From a checkpoint of a small transformer trained on Wikipedia: no biases in attention or MLP, normalized queries and keys.
MLP neurons of a small language model. Each row is named by its layer, matrix (gate and up: input weights) and neuron, and shows model dimensions 256-383. Each number is 500 + 50 x the weight over its row's rms, rounded and kept within 0 to 999. Numbers have three digits each. A neuron's up and down rows have the sign that makes its largest values positive.
After each neuron's rows, "fires on" lists the tokens most often at its 100 highest values on Wikipedia text that the model never trained on.

L3.gate255:504558448427436453531563372533466541568544482461505491524501440546438455489529495548426448555394459527485508437541493392507440491506508499388436435483562509514578521553517461538518540511447557527543544483536550435466485457478499529467529503485517557472508521541509446543468515532446469509539523382460475469504512544362556573556585561382426520492458499604517615483468495508493559606465
L3.up255:587473566439478551457538579487449501537438520471504492508520502508438440508466478599466383485394507540474473506508514469422469492488498506417504370480392549503592506589485528567503505482591491518539539567497553495460461411527480501525419500511458477377472487526506467449608574483500538466413506518532473453504565553560490526527468472404515553594472509507453471504510490479459567467468
fires on: ":", "\n", " |", ";"

L2.gate103:497500569478518459499451462471375601476629426416445656485397462507538490458503431505535463559503494501450432555466525546478512421428534560573555461511558507549456477476618527514489519500461492548536522492557453507502549417540573491464445571573456450490512519518456504490473545479462536421477419444522488430442473506528492542436569516475406606459469503541481484500531519528526523546532
L2.up103:440490435445460391500501488503433541453479460429478597517470469595495496559537500448484480539482450554546550524606470534555520537508511520526461501500602478421519491505490540514522467526577515559550457548497542563488538383564507508470503549494430359440476470508532536446532574535516515406500492516373497485471554506462426379417487450556534536345514546445502437519479554534549533432545
fires on: "y", "ly", "on", "at", "ek"

L7.gate123:533451470484456473551504525488455528504497491565423486446448467471505494399545480401500681474466443526520557487556442444531480495476517498564515518514477534540451413546400503529502535450445455511480519582503506359459581488459534561486475439450455507512411663484408552568445540509571508487526457460499495503549498522525463504559515579505483540540421469570543524501565542460490504549428
L7.up123:547524512528526442492445593547513531498562542557534480451398599447534465520524497375598485570438485456490584494483457463359392508489520395548457481475513445527501521408526535455465457511600566520492426512551517518470481532459575514470433504478501462499387576515459548454577543497610478466518502438617480460624497600415462469467433520508502492470464484479570555511518609467510520447454
fires on: " only", " but", " not", " to", " just", " Just"

L2.gate301:562517445521521454524505470487429469587440575572434417505527427558539496517512494429500525411431510503469521481479507526520558428526462597528534503465418485536516510461498583461495497480496501467485505565498368490594412551619495491477515532565471574522410537536482405489495496531587419460443506602504439475491498485432436587443467490507576456440485423520477572524516513500483525567467
L2.up301:556547510460587407536453503507546476559481498450571549444391426456490521540479451495510518427435505493569558519541462528501490502464570476528443508449488536519523513568499476472470547415484504613483522558491524620495518531542447531481501467522482578505397547418578565432547405493521519493503496607505519465521332476522455646569458523522511477442468532459558476414428512567548518508446
fires on: "ent", "is", ",", "pt", "ip"

L9.gate233:492489551468388541571459502442465503522526495463395449486413515499518480476515451533506564489454505595454416581528451426496413456517490554532521566455493493503460447440477474473391439530586489522479663524451587538565531521433521507426543414526502414532422601461449480539590461465524435479483462498492486560559426471448527472461434581478588537568441537556518439444626508503556485522477
L9.up233:589476565476498512356487488487586542529472496444490502457527620472542496466550472553481444448508553582557430574443518486507490467461469623512479568471544501533632510541550458519494481479458533531483487531460524507487488435470590435386441467533461530406538428440531552496518519530454497569459459505495545423537488429512472421496515519505381490502433541514452531520516461427523525523475
fires on: " was", " to", " of", " as", " for", "==="

L13.gate641:468577568519493500358505552556450522540499493519451434460529545398527446387512604545507511569438528493424431533573475465546494458524455563489653443455395469530505462428475490421571488524476475428532519642515429445453558478504467476539534525515431503530525473512528531499443543476482572571559486498535511538494400450544486518574493425526516472422441494416503406399456455517589525457472
L13.up641:567500537465503494453460439559416444542485503503494542479493453469493471475414543483545573536417494441573463556487494421436579497578399564437441512487457604485449484443523524520571414431480542487551487511541332476531573499501477522492528465551548473384401457498423473539490488535501483546508443515555402500465556534504542420609503454530438488504545460516442455444520472415587466490498
fires on: ",", "4", "0", "6", "8", "2"

L2.gate695:511468540455512546460473409555459420510477608552453476569536561456440436537471488606492552483409526491501534453527546487580545481502483591566444597457460485534489415576415526448420470464511414461461545407473459416457459477532433502507523437486504571446589474490509492486535482628416554539450512482468533517597467426434536470495528482472462472503432455415483569478509518576554506495483
L2.up695:491518497436466524425520453563481449551510558482515526485491467509467543552464444498473511468491497442539489489540520477491502506517477435495560450463547478573567555589566404473509608508487503508519572499435439488501520490557470520418510459480527462472569480549519488482627561623530523476495481526504486449491509554481477611616425465501560470527432482528487402430500641520518476542493
fires on: "g", ";", " which", "d"

L2.gate458:473526522439500466602414530516521638570507591528440475476401523473517554523459535543424480565437437512521425483432584502469349539507572473472467501540500502536432530562552506540552544451584497390525480555469606520542452505419643602484382525568551502577467551435551494449415563423510577542497490512537570540494491483543435453500479414481481458535587426535514471527398483415454549524476
L2.up458:494636426510587453593478487439516548593517561473548582526441420422439446423566444529433530498463497489600501458471456519458385500516536501516561479496557454552429449511546555510556538467374530486454523507512474483557418580452527590513390371572575457554544487452632550526391502554443584529546455521459498541456463471512480418404560487493494508564581488546480521440471499566516424464547
fires on: "0", "8", "9", "6", "o"

L2.gate64:495468383576509508530371534441476608532526534518451526553494563507447446511526472540472544550427517486524499596479488517457587548510501527390550489521532582408552570514460545526505524485467504446500555528551446541510451508420458559546534458420501590468526496516477528516603516557476538548605494505510502516544498472518496430493561495528438415533466440477397441538460547423534490460559
L2.up64:427485467509593481502546527497432489530519583566429564547476463477523467530473472517510514495455398489484455488492580516583616407513413456479459486509452459423474552513556523527393547498547397509540513538532456498359454454532570524494580442544472474449585456526524483499478479489497542488449551568459522549578429484443499541473550489519389514431578479544522528499546476557521434483497
fires on: "ing", "am", "ap", "ou", "ge", "ump"

L10.gate898:478421488494468350508493506481426662438534487448490429488510504466491534517416435508500379502463461553546499552499455441514563477490457532407401529486544491486585485566439467443522448542522499437542426527414498466443477449466519554453455455457438521500453544447461479570452520565487471520562324558431431463499561551457506465571533457492539522466459442512489525419591462455446511497386
L10.up898:548438512540513566510490541523435506479615458497558393567544468540550461502485498429576421505380445533480458529502408515584470504507458473463481496532446539440532509593477348441543504467512521537523514512344533498485521424408475486446449433422493510555436526459518487564505532487591516492481437460424489499579479560499596492550507478500429545521567453454517549480588438438469561515454
fires on: "\n", ";", " ", " (", "0"

L12.gate409:493466485498436452463498458496468549430394582577573414499528501521462569554477512490465503479547457519493486497475529398476482476471500489521506406589390478475455425461443443465541522517472561536481482478548518517516537446542466471493461383421426553520395594561559501561420483433587480570497514516568509461467471589558441517550581505498491505548433539596566521496479558521455536568427
L12.up409:482511539462498622500544467534562480536382507472506368465511458429480538509505637531444573562489445567488443470446520505461547486537548585425548479569449492476486451422463404482451578499519490529524605573490511502474555523418555502537520429442499523579438507438532486505427450497579497453540523450497473582459540424618450479512559524504545482564397479580574529552523536542544486562523
fires on: ",", " as", " he"

L10.gate279:552433415477515478584541435379517515434604474497548464538565542457428468460566434576506458462512421441497485551514514437583497553576560439486476490509544456472473482574511460528432461413463551507456524506526591506555546471510479530459564398529498424597438530490531555540411548476492516502564430439492498431553523498457465517565471524459487464515467474499466482490526530442494494545475
L10.up279:523569553508455435532545531539572517540564517482557494396470483506573629517520528487500548584546584568462447548549412541476393509468464504453482563489436540361557471417463404527444478425484538462532506428569592425469477531546429520548452532469502427506370468469437468521514616484588567558530432485500493427515502482551418501574430541497433439527530459473497466522485507558540533437476
fires on: " to", " not", " did", " will", "w", " do"

L11.gate326:532444484531487509484525418492536515489511515553473562446480493523429567434453448491488428466490507515505477500603442514535444459460443469443470521523453411408517548499466525485518481486452469462522441453498544506524544521510539536580645542535456480516499536413421553574449475434454469488515437632554443491488567510452567557478501456481581412571449527452456470463486458566451576551573
L11.up326:479534538498513556472481442378461445503522529527556468513620565478498627542425360484538523529489519500490504512468515431555480570535565468398518518496585475480584527492544559468469569555473488495466556497492420580448467500486475549555461445560493441411512462507381464447392527417539525537557467540590414549514488587490583575422530530526487574530514448483564419561462509502476629620532
fires on: "B", " Be", " B", " be"

L13.gate2:497454526439504549504617445496505503458521563474460540347570511484516506529546568450513431511497509530488568423549489500512462488508407516542457416499552446502527471503416491551507465556363565564485518564450484503515569520442437563487526524595553499464440530431480504538483490526486564532516451545576587416515441463467460482543518502441479450602444574484537543502534477514513478550458
L13.up2:567483494577472575549478436501506410484380488495490556480401603593538512511515553517500428475521606497609436530482480477476479487615592457578497531532468435495440506521482420503536510487581492505490516547505513416478457463484432592527521536554543530525462512470447545534548539399531425527554468553512517573475497498537493519431520493513553545553494473584510467504518507457488518525502
fires on: " ", " Z", "0", "z", " Bud", " K"

L7.gate388:441534425471577565477465514441440531537471484568452466415511496477540536507549446511542514435466528501537516564600531514551494526381498536474523551560551450563573411566513509540462490510574481506569557475472550469382501546517584517480559504529459490452467470536469468449543454547491427533545376502477524564607493474463546507520460501502577551594516481567505540415480544481536496614580
L7.up388:428407479350533507445555537507490565427490534503500519522543507472482507552487557533519429532442581467440456549461536461475529463456472469473403478515600417495590599578645486481446471497552516450390495517464484515539512554498465409441494526610426473469512448627406499471520530577431421461522446522477544478542531588453525470557467421513488546493495519457548487473351640522549533465469
fires on: " in", " of", " Best", " for", " by"

L2.gate202:514489592570562492406394570459405571510478368490497463559522420535484446419495501506478515481508434435554537472584495488403478448518451540589549517589523497530554466405514485555603543444526447552467470445450548430570532505524484484484566476473529473506446572525497524429547532518579535507446522467465469479548498436526473506547509507482469534518448429508443505562427463485575451591508
L2.up202:589482514566447449484504488496485455476516489370441504448445468533537462426509488501540533492523439420509525534502530572468471545517446412475432449477486572526519540504469449471494569578529416439394463377521450530576497494529528425464553529540532537645470471569444533502464519519543512482471592476592519438570523533504469524480524475607436535540586459490551560424477448438520526449449
fires on: "p", "ing", "ust", "uff", "ain"

L3.gate466:514493465478436483509470411530573546430608586462488504567421506473582461483476512548502534520499511414502541471498492505527493488604540514501450446517498500529501481437542490471507498554537517465471502494563562485475459545425473531547465494429419550539345555589478449448447474521489524606543477542479494550504535492529488452474542568476428497473496595475550583386544499461512603586535
L3.up466:482504404501578493477489472588476505413520561442497486516610395475479488446567397548501492406532480387550433474518490438454494398500419453520450522491529570566427479514624630410473433498504531443485540555545431501564507571486569492574430403494476575600470548509563517495409547531461552508508535505494531553502492494534526469532469498396631546519457536473502437510510480492458473440503
fires on: "0", "'", "ech"

L13.gate844:497495472408499500462472393418525491584418469412559544407429495516425451546511541462545507527491472448430490526455548513510524542496443506524531486476568562535501460432493570579531531486505552495467454463422536458539503622442463498506514485535586609514499506438482441479455547509460526556482487500550528477494552443502481519436535585510478549553428516508559515542534435472495459499534
L13.up844:522492534460466444493451594457478497445429521531494496473521494597565521440443554590497413512501501481544512493568564420459558535530543405461522480434509485497445423582479478524446522524471467552551571432483488510546456564498598524454562572538553555522492473501416573541575465553462513482539474512509467454580451534472492521504475482520534558527523524614466411491553515399387536464441
fires on: " ", " n"

L10.gate38:561464514587536525517523523416514550408484419559502448528427507374511527477553468467485520453544568517540451485414459436405370444474476452547488445446490397472469495566442397512448479444532488514473500475473529540511446481436403522572516526523544525621473579532452498502466423566470526573536460381544486472412549445542454573421475541478491518420559511478486522538532560478464532464489
L10.up38:551489588463515575458502558493475426477491537503493507474418571475523559469525502579470527464448523571529649422490457503466491631543473437446423510461530497544502477533464587435513537479418506447484466504482494555503520451532445496501433503488550410460556401448429494528505507550490462510443447555452449538408485495603484540514491516441418547489610404544460544573543572534600549511533
fires on: " has", " have", " had", " with", " and"

L2.gate541:441573551504453479510497456502409501503532605417359491580449471515606539544412549534490427455603552477489440409525496520457483508459418533408516478404492566463569534465494508523520372491509493523420561493594446536522494592506594478597434515447460556429550551575513579553412467461521565428491522575553551365524517574568465505472478493500517460479535490479541525588524593547514556529571
L2.up541:546508551420464632476516406455502609473467560555496467474518502521506492575561469583526443461535522517568474416553549557486593521595456363548558471436508525590510494505476561507438498451500534499544531456442498455561459581429539442490525470475559507559459477437532487469430543421526570453422584519358497504569474465447573538456545486605453566487442540579548509505581412522427570486483
fires on: "er", "ers", "in", "an", "ants"

L7.gate212:488483439487506538603531581494437463489503456584419518436438555491403539514458440544449463468502484477571490560540521523521415468519517486520527523489497510448519421489426417494434513478497403515550492499487562386496506488495477502458533468521540500443484497473443424520389448480477540534558539450482489445457473479450434572478533563433521485436542449414546465515528578567556490453573
L7.up212:530572521543554445555519582530504561531556509535485552403496531520486446438512497475485488477464504493516523553643500436527474478357504496448471493522489541472473467450512559479438602547522461507421404486614541604499526504463517474529441442493508536439484512501486411580496428481483526439483500504445543469468508539478478600529493520428463506509572540501459388511504488552490523554511
fires on: "\n", " of", " out", " –", "ing"

L3.gate909:516501469463525444517413466455456508476581480509530503531481485554448514501522472464533521518532487490514476468480556471547540501485470514531468472589489531509498536463420461495459478512433567452429502496508562567516574505547438445606393529541514522520557480445615511479601484520540563518567502553426426532521621454512530599501521486385541508496520514512428518406544439458514482501464
L3.up909:428526444542513491599482523498478436463452557508518515505502594454484489518558513516496531489508563569550487425478511571535531507584468499465516426489506501483499494493543522509480516498487432518439465495433404464509564550541497497503477454494502565522423612491514473477560525563445441532506560519480475500513511514513602476519470552427515477492486532473522499488486375431568564520533
fires on: "′", "″", "ull", "0", "4"

L11.gate1008:570465500478470450508445517523589469411527486483533485575415448412476459508547477477446457523444503517506512471469495437508508622456482590474614456452442551527549404515504411551506561409447506507452571541477467504539481370545406458428505505551389532547498515608484482560519499630534499504525521438496571521458505493567512490577544545515498451470461496523423546562446532509554475512533
L11.up1008:545493505576516572542497534483507532506483522435482565440435420562428558537488547531521479391469451520437457413528543543492529479453607587436516552515541445448560548476469448573484535507492525462449605498467571451418487553526456538424507445509559431416445494538488435537542452551503461561468498507443592562440586519485561524548458398503495535480487541483429497454487460413561493496422
fires on: " ", "1", "9", "0", "2", "4"

L2.gate142:524503471490536465449553528522556531555380498540484504500525472494520537482509417478530515584442467475560546489513436482470482589537532513466378514542374427495529575510462586517515477499466409471453499439458562574420439555503513509462563433554538451469480505414439548611483551554495523493487479582481457543577446520423563402532438492463564560540443514460464512416441479552546463567510
L2.up142:509493621416457463445528502408495435553438519497531500541494457542514525580447517486446510565544461518472468537400513569492461562514494569558459476506525467455395488442495554491562516490500449439444461490542511593429379574466542492552556531506504460461576512409515473504508497586504520540487528592457394431475457554480594514416503516470459489588387421387566542529510477508500477509513
fires on: " Be", " be", "be", "u"

L3.gate947:482468498533501522478513510489464443432438517512430481514475470450422511542502488469494539489453524564383485502461459474580548443596455522608519506511534452506538495406450571549460505478373426497488430639469454534541463503559551482508490458534534496418610445501561431500517488515512514461473496575502613496511405502566433574456490494478529541496414440522531474465497519587536474519582
L3.up947:517611606583591570502530442465427482487452497505603480419501514509483402517508422428534522531569501503506518448419416539508544516458480488473549510459522525463505596460471405449445502488412456684468401561544464489479530498598422427551519517597569500511497467540499570483513533440448558450417437488571450530540427542498473435480471519551487485451532541524516470433454485505436433478544
fires on: ","

L2.gate62:444439493519520437514475564486455532542448476558508387429548568515471565488478460539538430520532487450531505508539568499511469578504443475536475384497458430488487443529561476441535504455524520391531603527564514490474518458563463544401495459501449412485458485467475573590492509501573470490404582522479504497537581479418545587548586462515520523438465614539539441503490441494479526535498
L2.up62:520483530554519512589525508446528497443518478468555472473529476421554469414487541491583463415586455634464517473498470535521494593541474471499497411499543453515509522493579529478545438507545506509456584542505482506502438638534536417525542478499589491516529441636566527567494453456467523474520497502459512554501539424436499559505584483450514523566497475470454416439411480581532495480516
fires on: "er", "on", "o", "ist", "ary", "ite"

L7.gate550:554426464472565472455500568490553605447428500557620529463541473400516485412424456389481468517500395429451486503559490554526511499432470488518490512506486557358427422442364442462472602471480502507509470536469494467462534444512562516434455523495464576532462522534428435442459489444576500510528482484529502487527608471502474518427520480562491541510580528522568550414569471518461463512497
L7.up550:526533467538556448446463524494512530549477506483562366421510517454535584544448523440504528461537464493527408584574532531520438462588446444581486522432571509433480463566437406490415569534410526403456514459389600496534583496519398513487555443432497475600456467557459446532496450456631536549434446547499513552459517430471417503448531491522536619563476476462550562564556494534580497495510
fires on: " in", " of", ",", " –", "=", ":"

L13.gate615:412470477463531519467577534583482464442502553604480500562543481500495436518460484466498479489467401587545513520518541495500468580486447404486535562535499471585564458456533513547585547578452507501474550497575567555582494595531535457545595464532493431472433491593464495467472448560449498567443490451484539521550447472475514555563472525513539552493481534418505425519497497585527579517488
L13.up615:602492447455475500493488606542473504537535541439451538442424445448528384542566492540509572547599493409510488452512484511472487506469474534513416458540501479566430558530503479500453405414490537454470544464476482584485455468493502394489498386490478583583400495585492451476556472600563477495511544528487595540481556533568554406481559623327451433526507477503505512475387530507523610457496
fires on: " ", " an", " all", " in", " of"

L12.gate782:487545502507522491593479502511462543423488582373506515485449487529466650547562533449623448554583523495584490571387501518488569667535535460551510471417497497460461467473505509550479533496475567576404452448515569526438592619468438517495526491468491519532430553457508530470426566553520482504488409521490529391422525461445477562498425501476533468491440448637514529489434503523505528412470
L12.up782:465544529518528577570495503545449553510451557573579579486467423544582553549438503574422565412542503462456433436481436456497584507485477403600457486535470559518522555547479542643438480520472566457433581490522481464509492628501491477449485415476495582544571489514387481532498421485534542541494426577519533542524479514535537453471477570550511557440525528532546481545518471519420505462521
fires on: " ", " em"

L7.gate700:517438468498480561482550426561537438446468513550495451460484501440514441439542486532460455522469576433510581437447564417531462471479480388517524453561506452425456399486512508516508528483456546518462609579494558545536479436569455519503590526551513441512538548488558503497522432467520456549483517500545525488488508468526481580468524547431568492623432461522450489527553486518473527511469
L7.up700:620524474458430569489504486535451463521439501441479498528429518451436522429541501526532499462528678517547503563491494530559539481530452516547540436553505597564492530478488522526491425569573456491498486510405547564446512401491471430449569444459486541549558451494490456557445565585470506609484486398467511530490513536511488453463552515455504568507533476474497429492554489415489521480479
fires on: " an", " a", "The", " is", "Other", " of"

L13.gate181:538439536487493504548475535432441502456460552547440428498509509610517501552451493541443508505556446490516478417521548378527505512539509483556459454501489510471408539525468427481379469485487580413416503521542463544470524586465509629446472498500518622448554538485502486515525435484464538498488497506457573475523517580516487612506544540552528450477428611537558405515571522623502500530482
L13.up181:527621507527470504524508530463563504464461516483503566539542434516580557582530559466518504510438515523516510474489479455472496509510480518494525491439393438477485436361442529533555579558521533467513514457532454521500440516490464408452477479394523459471419483509511491526475584544608474449540373498474454517548438449399409485517547576429481451511557466525422527501495549442506563514463
fires on: "9", " ", "1", "0", "6", "8"

L12.gate102:514437550496528553530431470504505504589455467527563612558591535449459552562477538498441498566458524444516505537538502494490428595551511546485514483545493458497525454507498495549488429454490499507527511540477547420464530536518535514416514492529454477503389500470452497531423549428614467610556614420601522544460551463491498518518484497449550420450382503533558621468479482571536539533496
L12.up102:415475539473461422577478482502541450605412511499499501539538486417524458561406479521552534526504410478388519580494545504515486513499486538487566459582529508458466484569449466501582552533533531542473482498475423487522594556506494511444495414579445504513498542514542473571448508449566510575514608496505484611435528525515486542607526484541547534501507415549506485445552470621497513555561
fires on: " the", " of", ",", "-", ".", ":"

L11.gate485:534445507511495470518478545558450448467463490504482421527449537537585424471563439524511379532489494503562463527457548489553446518496580442489526516524401564508443464487488512498535563473536557516472511531471531494536489508517473437570518430504451521577527443544521620552442420542460388528486486511505464493506510471544583405541499498514552445507457447513468548511434505533494509657470
L11.up485:541471481478498552503472569527602488468500468440573436401531498514498577567444492560519536536487546512474528386524474504506524547403493545457543476397458529434523556497580493613578513539548530497447577529508348511409492528591554516550534439492480508459453488578509442412547480519522576492567467531587495506498543524521497454479537466509581572446562506557495493471494474457529460568403
fires on: "0", "2", "9", "(", "4", "1"

L11.gate372:595401593446483469492540496537572491404481502591453514483465491580622479442478455478579429490471613522487419582509403465524521478527546356582556523618534537515426492540470516586451468560463497480532510573455475500550469493527463496377451430520501475524541524479448502474437419482481524492428440541526419530476590483540471411545429482499441527512472548536581424544454438517522561460478
L11.up372:488457517400530577544464566538391573455473546523530439552526493550562451493589545409442577508532534522569524570452501525548459495505492512528417563618508485599396523540497407480512559492454405533497504485486462558517502480404471511441395470481405534563497554520483506477547469452561495573548483434502563498468625535580486454397518570477491494561447484417500467546492526453416532514564
fires on: " the", " The", " Candidate", "The", " total"

L11.gate437:563489537584509464485483511465458517454515637570429415462472450445512573476526582577511414617443515574520551518469458581632444523476453506506421486449513524479489525473526505530423486560460503466486427489548388484610423499492433469464506482513426471470380532521461521511512550494515524532561519480423441460483509673476512420452517459534501530498481425409477547495552569605488519449487
L11.up437:528445545438525510665494433463521553504353524549579519513470466367590606529502540550386571480495411537447498525537504445437460528529509517415550441477515523484498395437525460517447568530509463567537498513525504472517547551584493483556527480524489534605406516430502519563469435418431439524545596452526495596559480399531479500427592557504492446532517545558536474497464594504464503437526
fires on: ","

L12.gate352:492485622465452486534560531476414516468533496531601504506560504511511520490565503440515410474564626460554574513532459480517528536497480536458502484545537483510491583633445486443446450540569546590557426587443404441475461510565554527517479395396437510605472516510532503509453455447494479499530406466604404429495454574469445512435496559491534525601401564486478477437441435514545525580560
L12.up352:501513611488491475556569444501481472530586533584591547544585483480521444523543465506537519429566468537457548465501510421424421428502583501511474499434519600443504557562516515472397486458492454483506454431549472511540455562514530580428525471487492492534470452476448507460420400466534515537527538511467558369515437422498545528533504508488559513520553485438533531499575530486441501439477
fires on: " M", " ", "s", "M", "m"

L10.gate931:468576525592386521514469596456455478436524502509494493468496588549533540429531460521565550469494457496489445504547509477522550468554545520486557570517451592542476382558430546562473575559452476488460550527460498540548459561552563558487481514484492503447363531487488467611544490462475480541521609486536533518572507522443519397444453450504514588571514557554477507442522496517613466556521
L10.up931:553483483535458458520513459596410560454407532517463525342530408464517526527496519489515527525507526475464531510464501504523511530498507528466535558497505461486513436437467507536477487499429430405459543620526475577466528464484485505466496499478479503459473514488495514453491446474507561567512477460506542568466536460498437464538477471529511453573462431495604490546652545487527489470491
fires on: " of", " (", ",", " between", " for", " two"

L3.gate291:430440430535479534529471401409475527517442553530433414464483532389436455463518492499557484609449566527456498544586536385561506560529481436452511549500520551496559470451525447497527446454451497520530459604380513480543523460535443473546608447497548568511396405513456507480473468451440537459506531471523455504518493453536448500465511601494500555473468548447580518490581517432628525452482
L3.up291:450579643503474465526531544552393518450516615451466571460491467536480414430535487526534502422500516531401534431484506518574525475456516492428459495558459465486441435433421513559437457510482515489533474548554434460504505438553519496521492502539549596393441486492495489476434483517404449468506372492456432479416409509416611538453530483584457503449486468619545446557512556594528459505456
fires on: ",", "iv", " after"

L13.gate1004:519408512402505567420550411441487534523484498563485567616491564471465424546472449468486476549482382480518553523541553496415499511453563553441502444503479496423410497546547486514452464468359581503461535562626449478567404447524519470464444466487451370509571536481442527419454514516471484578478516483441504486612441504541518533420564436465466513464514522539433636535515532447489398480504
L13.up1004:528488541435468510554488581597547533538526589453457486498516485461496528569607527498500503546562416515437524482459448478415521518470453580453464518508501569500490470458451497570618580511458498526468567491411543570551498457498481415496520513411468480420514479524463553517503577565534437511453312490522474465531428446453477497530519484501506435496505460566359502513495627433544549515441
fires on: "9", "0", "8", "1"

L10.gate937:517533529468551595473401587497458520543491391479495513437551466393489468402448526515520558522472462627582514508532532451587416445492509464494498454540479563556469466425486447511549458467522573602500540499493616481482490537445424466583500438579493442514480498473485503472426468465500438462504478530505537483480490534500427516511554567617527522604392443558537557473476496417509493549541
L10.up937:607515478434512486514501451577570535512505526517356523490543503519487541448459470524469478496448510540449454502538514518583444534362537447519547588506514424602550482522537557443381471463488553486497486472456498489490588518562472613561403521576538504485500494494452525550466476476541448497453538483484501520497498456450457520516498524511486526479454563499417496525526505560508528570493
fires on: " a", " of", " to", " public", " on", " during"

L11.gate4:509459478606452457444457526515417503529584449533448540557542578474462490560471494552480436511475606525492492519562476456443502476465539603475462517517529512455544521565387594517476476541472594610482440453505489427597613506468466476463555439454421478543385539570487550468482548443459597561413534430500435481466508465507501534468521434431485444529447514586486557596408488520546467526483
L11.up4:499476573507458483406465437494414458465532487579590603456457486453482526429433450525574501494528496511471474556456498483413460458528550509494467611529539458450439482474560480456448546531466572466464461551519474400561473530470519551507499540491506496489436458595516446347533552516451458515453521523481410453362534542455408438356497456471588517483526469499542545495421511536500568462489
fires on: "M", "em", "um", "om", " M", "im"

L3.gate189:534497516436503588491502502482458571546558513563499524459571434521511427497560485505470448504398546536436539546554554411441444489485475416469473390459554539582508435542499468484471505429447390456473567549461446475427478535504470430402587564436490519515499522460419522462384428462575563525516409451604453506474579507556542429543506458446475490446488601512565442448566596488527542482565
L3.up189:515513489437516471475516445507480407545527517483505516508404518507473487518481503462520578507518508528529509412495508453556572441482484560425463444554427484512502497511438484531472451532381502509607505471487499524576531504591422484532592505467492624457497533523485536584476471362446526538488526547495452531444462540498482384529548486539470564483438552509448491527437677523505538381546
fires on: "0", "2", " educ", "un", "ax", "ograph"

L2.gate953:495462504514454549550533489509477564568440521379456482510492456516493388549460511594547499471544454510567493491466519454500410476473526498486649439475544568559484496478444510441502450452510587525534570555508500481492578557494537489514557544559512596446491473440545548483509434421563544436497587551507500542523513463487491441451522461557485500501586546565479531513480547555507397442585
L2.up953:481463518476494571449508489406475598513504469507462496464602591520530584502513516525501555491506517507507512507605511436459476486478530459399501583482508497476529461498452462414519568473483615496481463387515474501553481469461549481542502538439502519509486534562439423529422487425443431483462537509505465545609487387482507405475449515444535559597589463497632498589529516476489466453490
fires on: "or", "in", "ig", ",", "ter", "an"

L7.gate305:455484484387557513541535477546422466443562590510484621382429504411504507500540397497573412405466507461458471504470567476531400497411552447460463482490453608544498480418472500569466450463477553512447528477420532517530482518499456573524522516560500539482524550503497455530501543423583478475499585536406490543488516397479534520549539541448455449545541487476530577485527588442510528487590
L7.up305:503599525538445565573452461513479510425464548508493551450455522534454542412500542563559450535519494547561503544573565466552494465456580547461477515491424539516541432469470467494498543447567471550440612551469510425520507475540525545545453451564524590571499494473384488415515502534555486472545506532456446352425492418406457516444519456482443561413444515512492437497473552532490457559454
fires on: "\n", " of", " |", "ing", " gave", " from"

L2.gate430:508494510496552456586540554508558457484439450507453520517542552562456537556512582551479555521535488472587411489452560531541501532472445480453516495512590419448476462497530497484482426548555548409438525548529546551513513548505442458491461534481470542596515495542497648490449440500577513512508531584552498450472566535425533551418480476479511472469437490476480438457497553460525568593499
L2.up430:531546489607514445482426605506482483519440474506494425565493571525414474523437493520497494528504433459475506564458482545599477589416481509528498520600557420449539497508420465496539478511485559419495607531469395479551511553472505423512482477525480413540534490558463445511455498559525530529579572565557493614544533584504489398512475420547442593523465418516493484431472514538578518521543
fires on: "9", "o", " Apps", "er", "au"